Weights of a small GPT-style language model, trained from scratch on English Wikipedia: width 512, biases.
MLP neurons of a small language model. Each row is named by its layer, matrix (up: input weights) and neuron, and shows model dimensions 341-511. Each number is 128 + 32 x the weight over its row's rms, rounded and kept within 0 to 255. Numbers have three digits each.
A block is one neuron, or neurons of one layer that tend to fire together. After each block is what it responds to, as a language model described it from the Wikipedia text at the highest values.

L3.up53:100111119159093090124105052094155131117106164120142184145129139142176112102102069151121188137145122178140128157105111074114120113198162137104109117129079106154068161165118101143168163111111115199129127157164168161113137105130080153154109122142116144137165123121161132141129161127104147118161154123154109169131053110110136084144155139123124187132134105115132085122114108173133123095173146101204092109161155156146103146147071144167145117107131157135198095140116091177106161081104121145183135108107099149118140146144
L3.up98:109132104048155085183153152138132099124066106130106163119086174160175119096141090134169144161119122147143160143183121111129070083188116172156151118098118129123097162126084113152131118102109166133120138122122164195109107112123139123143107155089120125132147133089113074137093131141151129107202142192144094058076092182068142086100085139093163062151065132125146121131138125144089188083164109115126092145170096121101067053088157167143093096079193099130137093124115190114101100181185087133139137106098105162112134116166
L3.up147:159102114138131213117097089148149121103114101164153147117154228142144093105166108163116143166129096082155105089110135096122137103102055114134106137150114134123154171112124070140163116086111154096138128078094077172112097117126105086115104077084150198130109179030137128124042172201168101083181138107126067115161098132116129154082087105083149119083133110112106190154112129144147192125202088107123130097169108172173050099122080130173116113191111151072156112157104117119117107163127128142162161133067099111132136102168
L3.up261:113127137128145113154132107073176079161075094105126145128165119110162162178085104199126136141163124126089093142122137135111143137182084143164104212106097139118150109146178097097151171075088093123157118074134095168106123122157142125096074087138158151109096103075112129174123088106155117099127089141130142102103072155066135052071123164172192161144072167140179063126103152224130129119155108122151102124150122138117112146080092135129117124102145135099159098137158093128110110152119112171101074141127070141080132133160
L3.up321:063090118154109201142090122131102123126072124110119131155106135145158108158113096128093135113111166139159135155213129160123138152124096191142122159179103157085157143078142116108136109137134135129181107109174147142096052101097141111189168117131139152144145171113141132165123121169140082106150089157101117122095101131144176130092114090170172127198109138107164129097050078179135159094176087144158145174091087137141059125130076196127068120129133144159062123143123118176107156139122144058164128098126164142113113064126
L3.up665:147124122152086158115140158118120167111047083126031140125148164179165129126134125164171131112151136083083130162089147064083145121132081147127169107160173159114135130185093121125199148181144141151113116103125136100114173077166125080165120154134129133164143116135087141173093150101130170164151101131117198145122134168141107103104089173114149080132082194064177140091116170177111130125182066131171126129189060112127088056099055123135079134114098136136104169134101131137114155113076140128139058127089123139155165113147
L3.up880:089146118131179142140135078130096153105094084104155139130093205178104167161072111158148140135161180100088131151129159155147128092173111159154111127146145114162125091131116147178212095167060142117136216140121147148123126132095084116169092113067166153079141133145145131148130139124148104160152107162176085157150148151146156120104074168154147155086177154118155128130154136138080102201133117158114091206101083176098131083114092124065107110130161098080162132159065104134072152136077129185119152212093124114118103112157
L3.up884:098192094091112082188134104166103139122049096118130138139105176146113070129145075190102159195149129190130131152136114126101104123185146148156120172138114170110055090131115050115112163132068181103114152106122148135100106195103067110111153140104073203129131162122164089121134130107166100147140145180142137111167151139059109102146180095154127094109093102157122164174129111101143135170150051147080154113164187200092053097081104149100133123121209094097088104103113117143116115183145145088136111177056108110086120121099
Description: Clause continuation after comma. Words right after a comma that extend a finished clause, such as as, with, and, while, meaning, or a closing quote after a quoted title's comma.

L11.up91:187145140093129173175122173121159123105107094074093165179036114147101093103127155128162104130081083108120100088153122103165097082115146100127144147132142139091142134150072133155082104163130093160145141106090159079089122150105126120151143095135142162118103124094148126096128151113145086150098143111156139162108097158041079093138127176057120140135157081092174141248120224123141157180129156180108108105141136206122116112100055131126164139124142086133139118102114152184097171115104132094151145160113096087157066110098
Description: Four-digit year tokens. Year numbers such as 2019, 1945, 2005 in dates, table rows and season spans, typically after "in", a comma, a month or "|"; rarely mid-word pieces.

L3.up36:160138098069107133212146185119105073154096178147167094100142109186096151094133181127126099092168142086193101165119134107114155124107114163123143128093157139115139156122131102147125166113147111147095150066165095094111180163151088145112130179114155122075134104128136062129148110113105069132142151160095129177103128120110175168162095156085127136098191130133168124108182160098103147144130145096122178147169102138102135113097136128100108138085149161052092099116147121099111123127166119194127169136109135200133122092136
L3.up639:127061148156135073198147138177178118082131145066073101123086126154130146120140154101094137107089106134128130143142072093145123153113173148141182095121137131114161126135185159198162156117116069104155086164111111083164134103114147136137098143078114145153116120119096101090193096061067155159111128186152098155094167133113096116118122125152134095176112110084115079104117144141078173129118177142111138115134137109090117131082091148129083076125175090146079100061129045132145137091189161110129097137134102153140166133090
L3.up727:162106087104158164135204194091122133162136135081100111162082139110132138133133093080163119122141120151166153147105113125146126163081136186147163134150145084112135144131160149185060149149203129125118129148077093080146154126147071138163143156112074114141106094137131081122112121092159078074120094127122147189074158107158172150110034172146153109158142170046130135093153123106153217174127141143097145086116078120084112158064116122145078136088114140133114167101112108180133203118131124160185121141186091151144154137111
L3.up738:162165148157165068131153127128101126145111046121179070113134126141079072155155136094122118093116185105139114184158126152167145155138177128106119088082139055121158157112205085153165104103140069100094091131106163111153147120116102139103161136191064135097125053120136090115163098090139116159131063164121140156121136073125157141079193152129139160123099197160122182100115144117197114157095127121102145204107106168185142213103093100120064124137133112148072139086138137138126139116162064068116147133153121227142070176111
L3.up804:123179111089176152129110133063109107113171138108111093137147141148149130101192126178137104103133159155095105120103138126085133133050113160096186141080077157101129146125179097157095119143124130174026135138141107084140169130159087166172119108082146121105120074129119074179168124090120130086129116074104133157136124139133201103148114101129062078106109151138108142079147136144170111138184081166156138105150133086161042139089169139168129104171167196100129087135107089089177142103158100140157172123141141113102117105182
L3.up893:132149107146116091106135163180138126137158195080153072112076123124176118136071137143132134128145099132116169133106158161088146116061176168201131143085087106149163133167174104150147091105147141158102112091152139115104082110108135158136086172127158113150090140116174137166129143135160075131117116120094165136105126166077127169080110180155121124127086168139184103153113162137123171114181096184148140136151104144121113104135137205099128106131148169145130156090164114070122121125139118171079126137117165119113057147116
L3.up959:171165120105153182124126112189113129098108090123081141140164109085132145117109126137120173131131124090109097096171134150100168106032089123127166103170138108115115111142158123207168089155161160154179121091116157117144098169112086136106141124131098097129129121111129099083118081168116114126142203128108127118066133167101135043123123168146154162093115115129184121186144114165105146067104132137143111133087130180114113139132129212127148166103155184149167194112157072133122154083111159145131114098144102120107099121152
L3.up997:136118110102196164145145106111056182152102121103167156169101161083170143116116159139176113128169107127112176151103100103124143152080143135143170114106126082078169154177133099136097134159060095086150106124114148114112150104127132109137166129145084133129128123193110123140153156139043120120152120094120133104141109080116137049103111109181073072179096145111155165157136118142113079159126134141144138122126120067167087134130130216138137122081123121105151133131167079146114195096138154217131064131142150119124153144160
Description: Of after office titles. Mainly "of" right after job or membership titles (Chairman of, Director of, member of); weaker on digits after "(" and mid-name word pieces.

L11.up183:165090148052126158136143089091115186188150135110192086148135133133178136111105149116144150101079102112061121161161173100126175086166194157138079143168167151131159193097089142158119162098131078080155107123125070156076105085095126141150173076076092189201142108133185141193189169133154161129118145173125185189086112109154118182093144169129103103130077130116184097129130179128119179140096122123123138106151140213118038118121146171097092114144194101067067172160093077095174132137123138155164170107143137173126109102095
Description: Separators before upcoming names. Prepositions, commas, semicolons and table pipes placed just before a proper name or title, as in "Mayor of", "Jack Raine as", score columns.

L3.up75:152130135130184151111200156096152113101090105191120152141101132160124188160110141137075146135155148145126119151118156150165100182121117152178095079167185070050139138199134126132155151158158162115124111094124104114117151101075196120095164130129132184147135156088115142128153091163133095099134119152119151124098081156110135089194142137182097116107138105020162094088103070151080145122147196092146093103126170168068145204114108133099080079146137092108125144102192107112094150189173080112141181177087146202148089085185
L3.up116:140143133166165096102127163117157079136119136068102166119128098096137141114124099148123152113120158126110102153170151159044169171120161165121095128105151114085166105062117130123105150157074122117115173168090142112164149114124174107107138162150132095135158101092188111113138163071101109127132138121127136124111095176116158145181135150126128085074145138099128154135103094114123108137101151090145162086102141123106142130097087126058134167115133093144109141112114151137065187138106055130067198153143114152134072120123
L3.up149:146175177193139093102143132135090161090133112141168110136117184066119131110130113138092137096072085128122098147166159153131116167130089116102144134125113121108105137202110109172125159163166141102100118110133177148130134145132134104133121165111084131118155131065169124184195107093126122110109096161141144176157101151147121123088153133148224127146076154131185145152150141187114099147122126145111111119121147152166075189133109110091075142160155154135131145068102100096075176149140153087107144138094130156180094153125
L3.up435:127156180092114131124162171092110128167146169116189107068160133095127134090147104130113157122092151159089048163148072133167140107067155123089058148156153114106164146156128112134133123120108107130142101132134169164120188158111090151096116118114138121160148110099127099098100134115117123102095135057160086111107111160133088179114183127186180047145117133139158104121143154141101110134084156149183133133158187200084108114117092061089144121118096127107081152137131152100070171055126121124104095135120106152119150148094
L3.up688:168107133117175110144154124107135131163095147168089135160131090128157121151111133120134127142119105104133148136100132182172122084123066134133131098134109186136126108059126093060066100161143112133084143084086133153187137137115157083167118112123109109088149157087126136160116182103094153194170157143103155103117114150064093076112206126104128134090112173112154157110103099129111123113129172135083114212128143198091114129184125125108136134071124136178096161125095136082127230123129126126097100170101179150170122147168
L3.up729:109131097104173067131136121079135121159119093093137105138093109089136210119160116156148138135126135129113126149132119169122139124153037068144085106095106164092155155150102180155178134129125186171181117207102167134145190083135160142107210160099131151180154122131183101169117133136127105173149186078107175122151094153105088117117155111136114068152098136116159062100070163129177093146121153092168139094101160136125087114096111127097137177151078114140111165114194148145130111106120084105103111172136116136125132143092
L3.up874:180136130092165156139090117111128151136127156160153108124148166106166145121138080149200183157163135136107145101186184132170096119094102179076172105225107130099096173126110159110109170084131049091113096166131131163121117114087145113119098163143156127132128217147121110167115125081078177145116164140121194104090148089147086152129141122074123096097193128170134173158133096123094079086124165131085151170163138122104096111141137059117117112126109175137104075097140058156141148086113143163160103046131174156110122161113
L3.up992:143135094147105141113209098128077172117127103125143110088133098143130112136078125183142152134113104093137185154150141103051117184094120132089158118167132096112193077127166139125088074140094152152145099076160153183097180125107105139117161101164156166115232176115128090077141122108140108126166135116140143090126158119217091093105100114130158061027148143123117169154102116165144158173139127111114155137174133179158131145087109139114114102107137166156161118070081143170155131107094120138142169142138139149175147136138
Description: Word-completing subword pieces. Short word pieces that complete a word split across tokens, often the final letter or suffix, as in grow-n, read-y, snow-y, Rand-y, Griff-in, cock-p-it; also second equals sign in headings.

L11.up763:121149096167121162091136160103098148145104078072085166124141085130159064121131146157194152127094153113125126097073160154117133099108124118104140215117207117117097161161154067146123126115107138088114155146089149173127165057122090120145126142106163146168143087133133131113131129136128096152111153116142112086066130157099095139112106117136152117145122220129119140093121103128109125162152113076179079112169132151076128130075180137137175081120123086071116152132141158126078082126107044145110155104086127118145170098089
Description: Clause-linking words after commas. Words or punctuation that begin a new clause or phrase, mostly right after a comma, such as over, unlike, as, about, and, so.

L2.up114:091171153191098092173123149088159163150110086072103164168101098045162101196130212114115157118097165158120128106138098071117126086059151168100096131078091123145123135131179107124117121050164052132104119142148184045097107130093168146135157112150173105108146149133130104118127126081106087114135105132106152198084157166107160172121161114114079161122137132117137118087145120115133113085169090088122088095147155153158138151109083141127128171151070105149124174080141127130152156148122146082106149099132141162105132107122
L2.up253:107052107122125161114142148177117079183144135207170148113106122185124103162146090113064204163148128087132127160108127142114109117131200091130118109152118135168121117193092066152132107128134188123187113154145104074141178177100147167130166149086178174093159190161115107094129135166151146090147142061091179113121094108187124151085159081107171172064172165122142158149134093142144110123091133103104074133047167097155115159076117144114099194155101123148139173147131081118061090116189087144140088139094125147123144100118
L2.up560:164113109147223097105094130112133089126087151091174152098121106201094134127129118098150122154134179129105125148073153144117138057112092095177172139106124177114131114156164172170114155091085169187153145135107108085152128121080116096045172168161156103122167135161124094083099088096123115142117112069146109111148159143080153104115147137184134074062137135103152161096167136173133114127119147121152095096110131139114125173118164097190128112148092109108102134119182122147170060132153114141152139174129108170156186122105
L2.up599:095140116117232135128165127096060112167167094088124148179137134179176133123164142120079132041143130163147134121133108134162156116100109121119176124078183136130184082146168158201140078093105134083107122182142096062133154115098117176120154121153136036117102126157060095131152133110148136106165076103110156144072156124093188118078125155125180119140186170162129149135172147167122118099102089169135116102153155132182124160144127088171183091087150160081128156045133095106136144119123128105101174098183055112137081151110
L2.up660:096121117088108132135132137049121136170172154089173131170170088078145176123063128107103156166131144069147121137152082126093142123109145149067181109174198126072193130129157109155109154128141107121174056105151142060133184147172128187137194153110105153080085094164165080125191173079145112144147138135114113104159123153142154135139057119165096138099103112117165070133174127143142134130179133085206201138161113182093099135083159115086122123133097093114109128123136094124181123089174150105140184159169182122113153151153
L2.up789:145150144183167179111156122131061162115113077080132164180135072159128126148117166126070155171159151126149151173114141171098121159163112104070192154097184069146136067122136107206054171139061163118128149140101119080181130049148143170109169132099140110115102096127128169128159098197156128140124129091137075110121118106160165104073146125149097122133115136112130122087159142100151161068090173107170122116074160173161089170125135174131116153116130103153139112108169107165160128098125161192152155133165128156090104115138
L2.up870:122121116049128107105113130123126143144046073055116118171077094045114058123138099097170182133104119196074133123160114076118131118064179161094130130079166145099157110168134104112140132141127111092147177137144158174126180146179066173134089160094091158142118137200169104121142150165087119163148116087113111094173140103165120140110131167130109125139134156170174098197147160116120144177130099136104082099136170135130109049114129156131092161096061176055143171118087095117172135119187164121139118064133083126144128075066
L2.up872:142167132119146128139138184176152181145082107085150157165135084099179137141084124141081163098129120085103153124087095157104157106116181093084110140134182084084098172179104141160131122094071097121161110097169141156137127147171141120089054162100115145075084168071131131093157123076128135086147107130085135075079155124116106128072144171127097131180110166122165084124086135156109190168135143126131149099182133097121109143158155175174143108135128152111081134102168142097108120123044130107128173148131093121176105179105
Description: Of after leadership titles. The word of right after office titles like President, Secretary, chairman, general manager, commander, naming the organization led; weaker on scattered name-word fragments.

L11.up8:081141126102088149086158084130167088084131073071111089182141145083149097162202085116141164134109221139127129204147178148122124099115134158168109174138134123164173105080161151136098149080105142119137089164188122240165177123156084143155117094150103151176160126104113140145138164141109132113159074121152111149100144093198117115149117155164187117126138060170108132159092122164153154144116105142099062081130177168083088147063096188087103132106122109087163130151134121087143124077116118164144120111121153129147112152165
Description: Pre-noun modifier endings. Final pieces of adjectives or modifiers sitting just before their head noun, mostly in chemistry, anatomy or physical description: lo|ne pairs, bul|ky substituents, abdom|inal cavity.

L3.up43:122140111081157107161150091154132116140133097103129151140144133122135103135054148125112121186096117115130161088139118157151116119094136132139196186183144111133171045129143108154122113121127141121088105110081081126186114089144125144103175119104105221129175126129095128132098154094161104158119107098155207154131134094167126101121195116159147181056190089150082109137071172166122131116121126058130165101082166123106128191109139156109096138131136118074161221098143169094144175073193160154129158076106173122134142163132
L3.up368:119089087153182150099120173132172145139082178135137136117060181115079137109131077109127138172108110137096121109167135056141115139126111160124119139120130078109122135175125157172126182198076110177116110145108069133071114241096133130147090113162082155094091083128116115133142124151124096133206134208139099174146124128130183120051123131140107134106076106082174200121162145105044111112135165114157108086113124086175101137081140108065068176142201085167112124157155210130110118124133118124160163156112148165117133070101
L3.up496:135086065138062152162175116133122126094091178111194121139139181131111134115100122107097122133129132139042077111123108115095139144137122138147151102101143076205102161163088116098120187167146160131191104149114210152104142082130113142079175189165094103124161135091126102090122166092111154161120168153164145183150098146118090139115125150148092151141114114151125145077151097122164047140126154159120165127157140156092097094141151146156128200066148115136147162120104165142116157126140169121150124213174104197101100104134
L3.up676:121133143103095096135082115100098112136073092195123140105119098168162130162112139164144116137132163088138135166095081156126173190088112120165120186108078165176155116140192138141153110093123147101140127131109139168131156167118150163112178056105136173118162195086089116123117106134086177099165146123107083124146063194142113047101128104111169091082139150173084163107136085150095087099120051123110111141140153185170118069133118157093203148097080080109143154130065102141161162149152135156116135122056103174164122178151
L3.up712:151101125103104107119128139099129147074131139157127153132157175105144132147171104065133177130116094143169107162163140126106141117111132136119145086129142087158097088119077174126138137164130148133184077119137145132133093125179173098084096176159108125135135113080150129082164152161096123192152141198124099163145111124111142084095130118116136152146135136120159140082085101147126084191194146087107116130130082152128148157089147152116088083115117107130135161113161090169123131090068080097134155163102156163153180129079
L3.up828:134150124064160077133107134166117182136103126094125141121090089145170089103163146139190163160098136170137122142121125137119192140083144127154156111128150108144087083133139153180131138071136167113093114138175131089147138115099141156116168171169105206076134170133134117130110142108080134166147129172110108151158111122130117058096088114114150117094163144161205089094136147141075124164172076127119109111142118213094086120112136078100081184128184105077151154111089097128143176098093152125126146105071111139135112150077
L3.up883:126149090091091155120130123171139147103168107091066088124099171142130103177177084105184101119120145136130133215154148084074145116115174139179139121099150113136109106131103136132147112080158120116118082034101121161096071060113137159089097173151142195100145138144100153066092104140113109132125112122114126202204066109114133105123077110094179120115126084120139115081109117137190180121179091157193102113208105162185094100088108148150112102130136171093120186092103134118090155130116111111159167157098123113129132145128
L3.up927:130122160171137113134088189139137159129048069112112133111108127114173136144117072101203160137101085132060110154173110146127107132151119187132147136170122116112097138132135165111095199191104184131080126118112196107103089118114154196142124137139065156124138150112109160109111132183132080087110126172110162154131115111149146119127153046149161141132139170156130082090130102155143136089121140145117153125176179203100095103083113129091022120105095098169165110072146140176177182153176107124171102092133149153144164056120
Description: Year after in or month. Year numbers, or their final two digits, completing a date after "in", a month or "to", such as in 1933, January 2008, 19|67.

L2.up315:120121153100164106168092149104128136165138107108138120154128127138141118090126139161164181141117150160115084164126126036109110102108153161177160126096115160169094112136164141147145145102143105133140156086129099105165133113143072144155112117081134118142075141098117092171144083133121130159111140137196051129083147161088082146136132179103176079204144141084136082148167160137097139128183086157089130110154122146063105142094090102133178112150161132023060117148156114034131074148142106132108116167137084158089119106096
L2.up339:125095133097154111156175204116094084140133143127174144131153092164084143093111192171172099068120119118175101070143182095090182099148076119158147103120135077125177110100134115117080141077094090109104133088139136129127085076122146108134098190119155149124150173124123127128124086210102141157128155151139093145091086100100117129115072116157132144141097129083180096151157179110158144159099129153081141172203120142117078100059130150145112111110136062076115096075112104118108108113110122137103153069125033158050113192090
L2.up429:095128120114114154130130168149097144139160145082153147129088087154137133104155110160122108097154149190109130108131165045096171136118055141204136122131115144158086095111131197103147106131137168145104114103036086101112098168146097153132139127073073126121128124127109068195162099166117142204110166142123091216141122116033072101126065132122170180155115132127182146090175102115128112163154071161162146152163125109144071137070142119073110093146161139091120135181127124131133132155109100118163161115150126154060104088079
L2.up573:052134055157110180147112135158126148176184141081098113117105134106130129122105131147118115126116114205098146175174138113107180095088143143156147134074140113145144099160135154086161126129072203141153157122111105115130122123180115089126120111104174124102131133135109161168117129156097041085137081147052076134141157132070109156135105131121176115175119168069102122152179152139097099152195093106143144098158146061106103128095082175060150089176181182060096136131141122146104161152129104131191151197129105085161138111136
L2.up803:122117071182137173186147124149121127121081128113148116139122149164150140124117156137223084151092157147113070173063161137143154049125054163093115106126156160165085144127100168124177135157130121180105174076120102164161155110142149125142126141094093117124137149129182106154110155196114106107125128127095125117055096090067100131103098163138144135164071179108166091108156137187148105134139043042129068123096105054139087121056107121180146085117149128116108136148162102121096148181122120141127165109094107123102099115140
L2.up827:089181159079140145138107127138128131147027138111177162088154150152179134159184154106138082111167101110102161168092147067092113097131129159154137056170140156152200138111135159135196028107140103170095088071095086136144170160162157109143148152130135164105095140114076192174161070152104157159118145149118095157067098149092123080109137127104138145167151123146150083100108143128125144070163087165115175148144061144138115143145096124148164133180104151076132169133125109153147133128129153192110065096099074168101131121149
L2.up911:105149154133227111147163107131126105174146137099133132135125082113052085106094136113092115094113076080151072152102152060199168118140062178180096186118084154116116111124182146098179153101136131151136150063081130146098117194160109138165094182115150170095121093148159041148172142142142134167103099145109099161070129153087122117073102177124186090185128077105165085167116143123172200120110110067118147160118101131133088140139110120096155161166115101090140100086185163066159097094165121149151146123163140117094149154099
L2.up984:099134116097194104160042170160136142156121139094157126175096117094074106121115177121123100070165116143111083131120118124158121141137158120180104145107110175155143098093155158112161074080066139118110113099080115139110110126167121123128090183097115159103167142129145105168175091177083135142139173121119079178061170120056131110112097195095171155164144107113164108139172133087131152156092041165183137171149091121152072137096087103090124089167149143087114086109113100139150150165137133133125159115093082170097153155092
Description: Clause-opening function words. Prepositions and connectives opening a new clause or phrase right after a comma, semicolon, or conjunction, such as as, with, in, at, (.

L2.up208:152135122135162151094159137148134184128036124147128140129164100055140167122085112156074199111089122199131141184159123113157174075148168086148112120114138150103170154145176074101104118140155091114151127111158098138136188152107093143140103141082095118085145118173165135103089178211128063109108105108120141186111134096131103122085114094148201161104169122112147103105070130098135105186081198158129110107067171123128122087184120118166109076107100149127096136143089051103121114119090146129111133142078087107150153106156
L2.up262:156219150124210169133095133102148126110119124169149155142104115111145195151156107109128206132126143095130113122162150115132122079147124092183122139097160196147218144104116080166146106096162178126168101119131126188117145079089128155116172076127112157116189140099064161106141105137141117114097149099110184133159057144108117160123188070160122150148101187179231100109084162222110124138075165142141110135120135114153160140111061137165171160073122140078160153121064129154114123135124086116125088165104061156194116190157
L2.up267:142182149122165162129160159119114157111153132175115121136123124170118122070158112140117249091177122092156133127120146121067137193123126114165178108109097145153166120140109189179081142175093163121138099146104108132175150108165137216168114157151056129132156173118142117081140114128161123122098200128152095167064129163074129073093116126107124153108129178201146151081122147224115144164084118114205172147129125158109127184100122096110146056055130119047145146100087093086124102135135151038130096158152079152102099119114
L2.up309:090176178079176165163092190151135154080162154153077169094130170125143159150123113082101160128119153100131104093152182121131159160116079103146117087098099151099114156192117106117112115111102048136098121154106155110170112103141162130129190132151088135150139103132139130112152138134115140120137188093165160144109109110130091136101177119160173111113104123119131164072157131130142068088076140201121090145116139139138147118146114133189190083111130130137128148082170121110096114105146109092121113136139059097170127081106
L2.up332:168160137121168144166146101191122119130135044089110149178118125095140092091192130138141143149116098162166137157113135117139132118128136076111100108071079126112204106104098104116163098125135146120048161113085120149181208182151147143123115134112097119068082069133173172095136111101138148134119157139140086153194087107153129142070118207112113111138128140156186080120103214180129085140071105139182128087167085148179133160140047179137156144116169158109173129157126084152110140144118095117099151164071066117097132151178
L2.up565:125126140098177156074168095185162128077051120165188120152144140124174156095180138147125152102120178067060126121149112111129120134110174092101128096172170134158123106151093165184119115149111177134103103095127121080121205119146169157156099114105099135159110100183138157129195060127147115142123165139154135123111083135208076123104161095158138105108166107129149172114135175184181196140099172121129086117164124152084101098131109145111098143130161120104122111084124095098097147139111164140147129084117109122110146162125
L2.up688:085114155132138133130134201136168113126079146148068159164154122137143171102110111117116140171108136122124036135129056108039149158167115164167108131100109108149154183168176078130126133082090103106142098151101131124125171132108122111131119064109128146108121163132108115135103083094122114183141077113138092122117152182109143119128177124135171078122102092145167079136139185164209189114152155129123056134143152152119141107142037116171128175115093089099147059125123088106091132092116140095116124140097139117139205098123
L2.up956:167139117095174112125156097086177132123106129158142179136140182107086140209096074158143160167131119131127103123106073131087146143150100090206081141081107120174149136127149157137050131131106161127178108094105139180095157094112071124124131128115110192054170106124170137171142098103181142122102195092106126140118077146195080099188137106104194130100129106154158090104131187146159193146086100090123127124116118092183104156083048211175136122118201169128128111109128048135099149138109097098121108142123097097172150145164
Description: Of after nouns. Mainly "of" right after abstract or relational nouns (intersection of, illusion of, mixture of, use of); also word-final pieces completing words (compose-r, doxycycl-ine, argume-nt).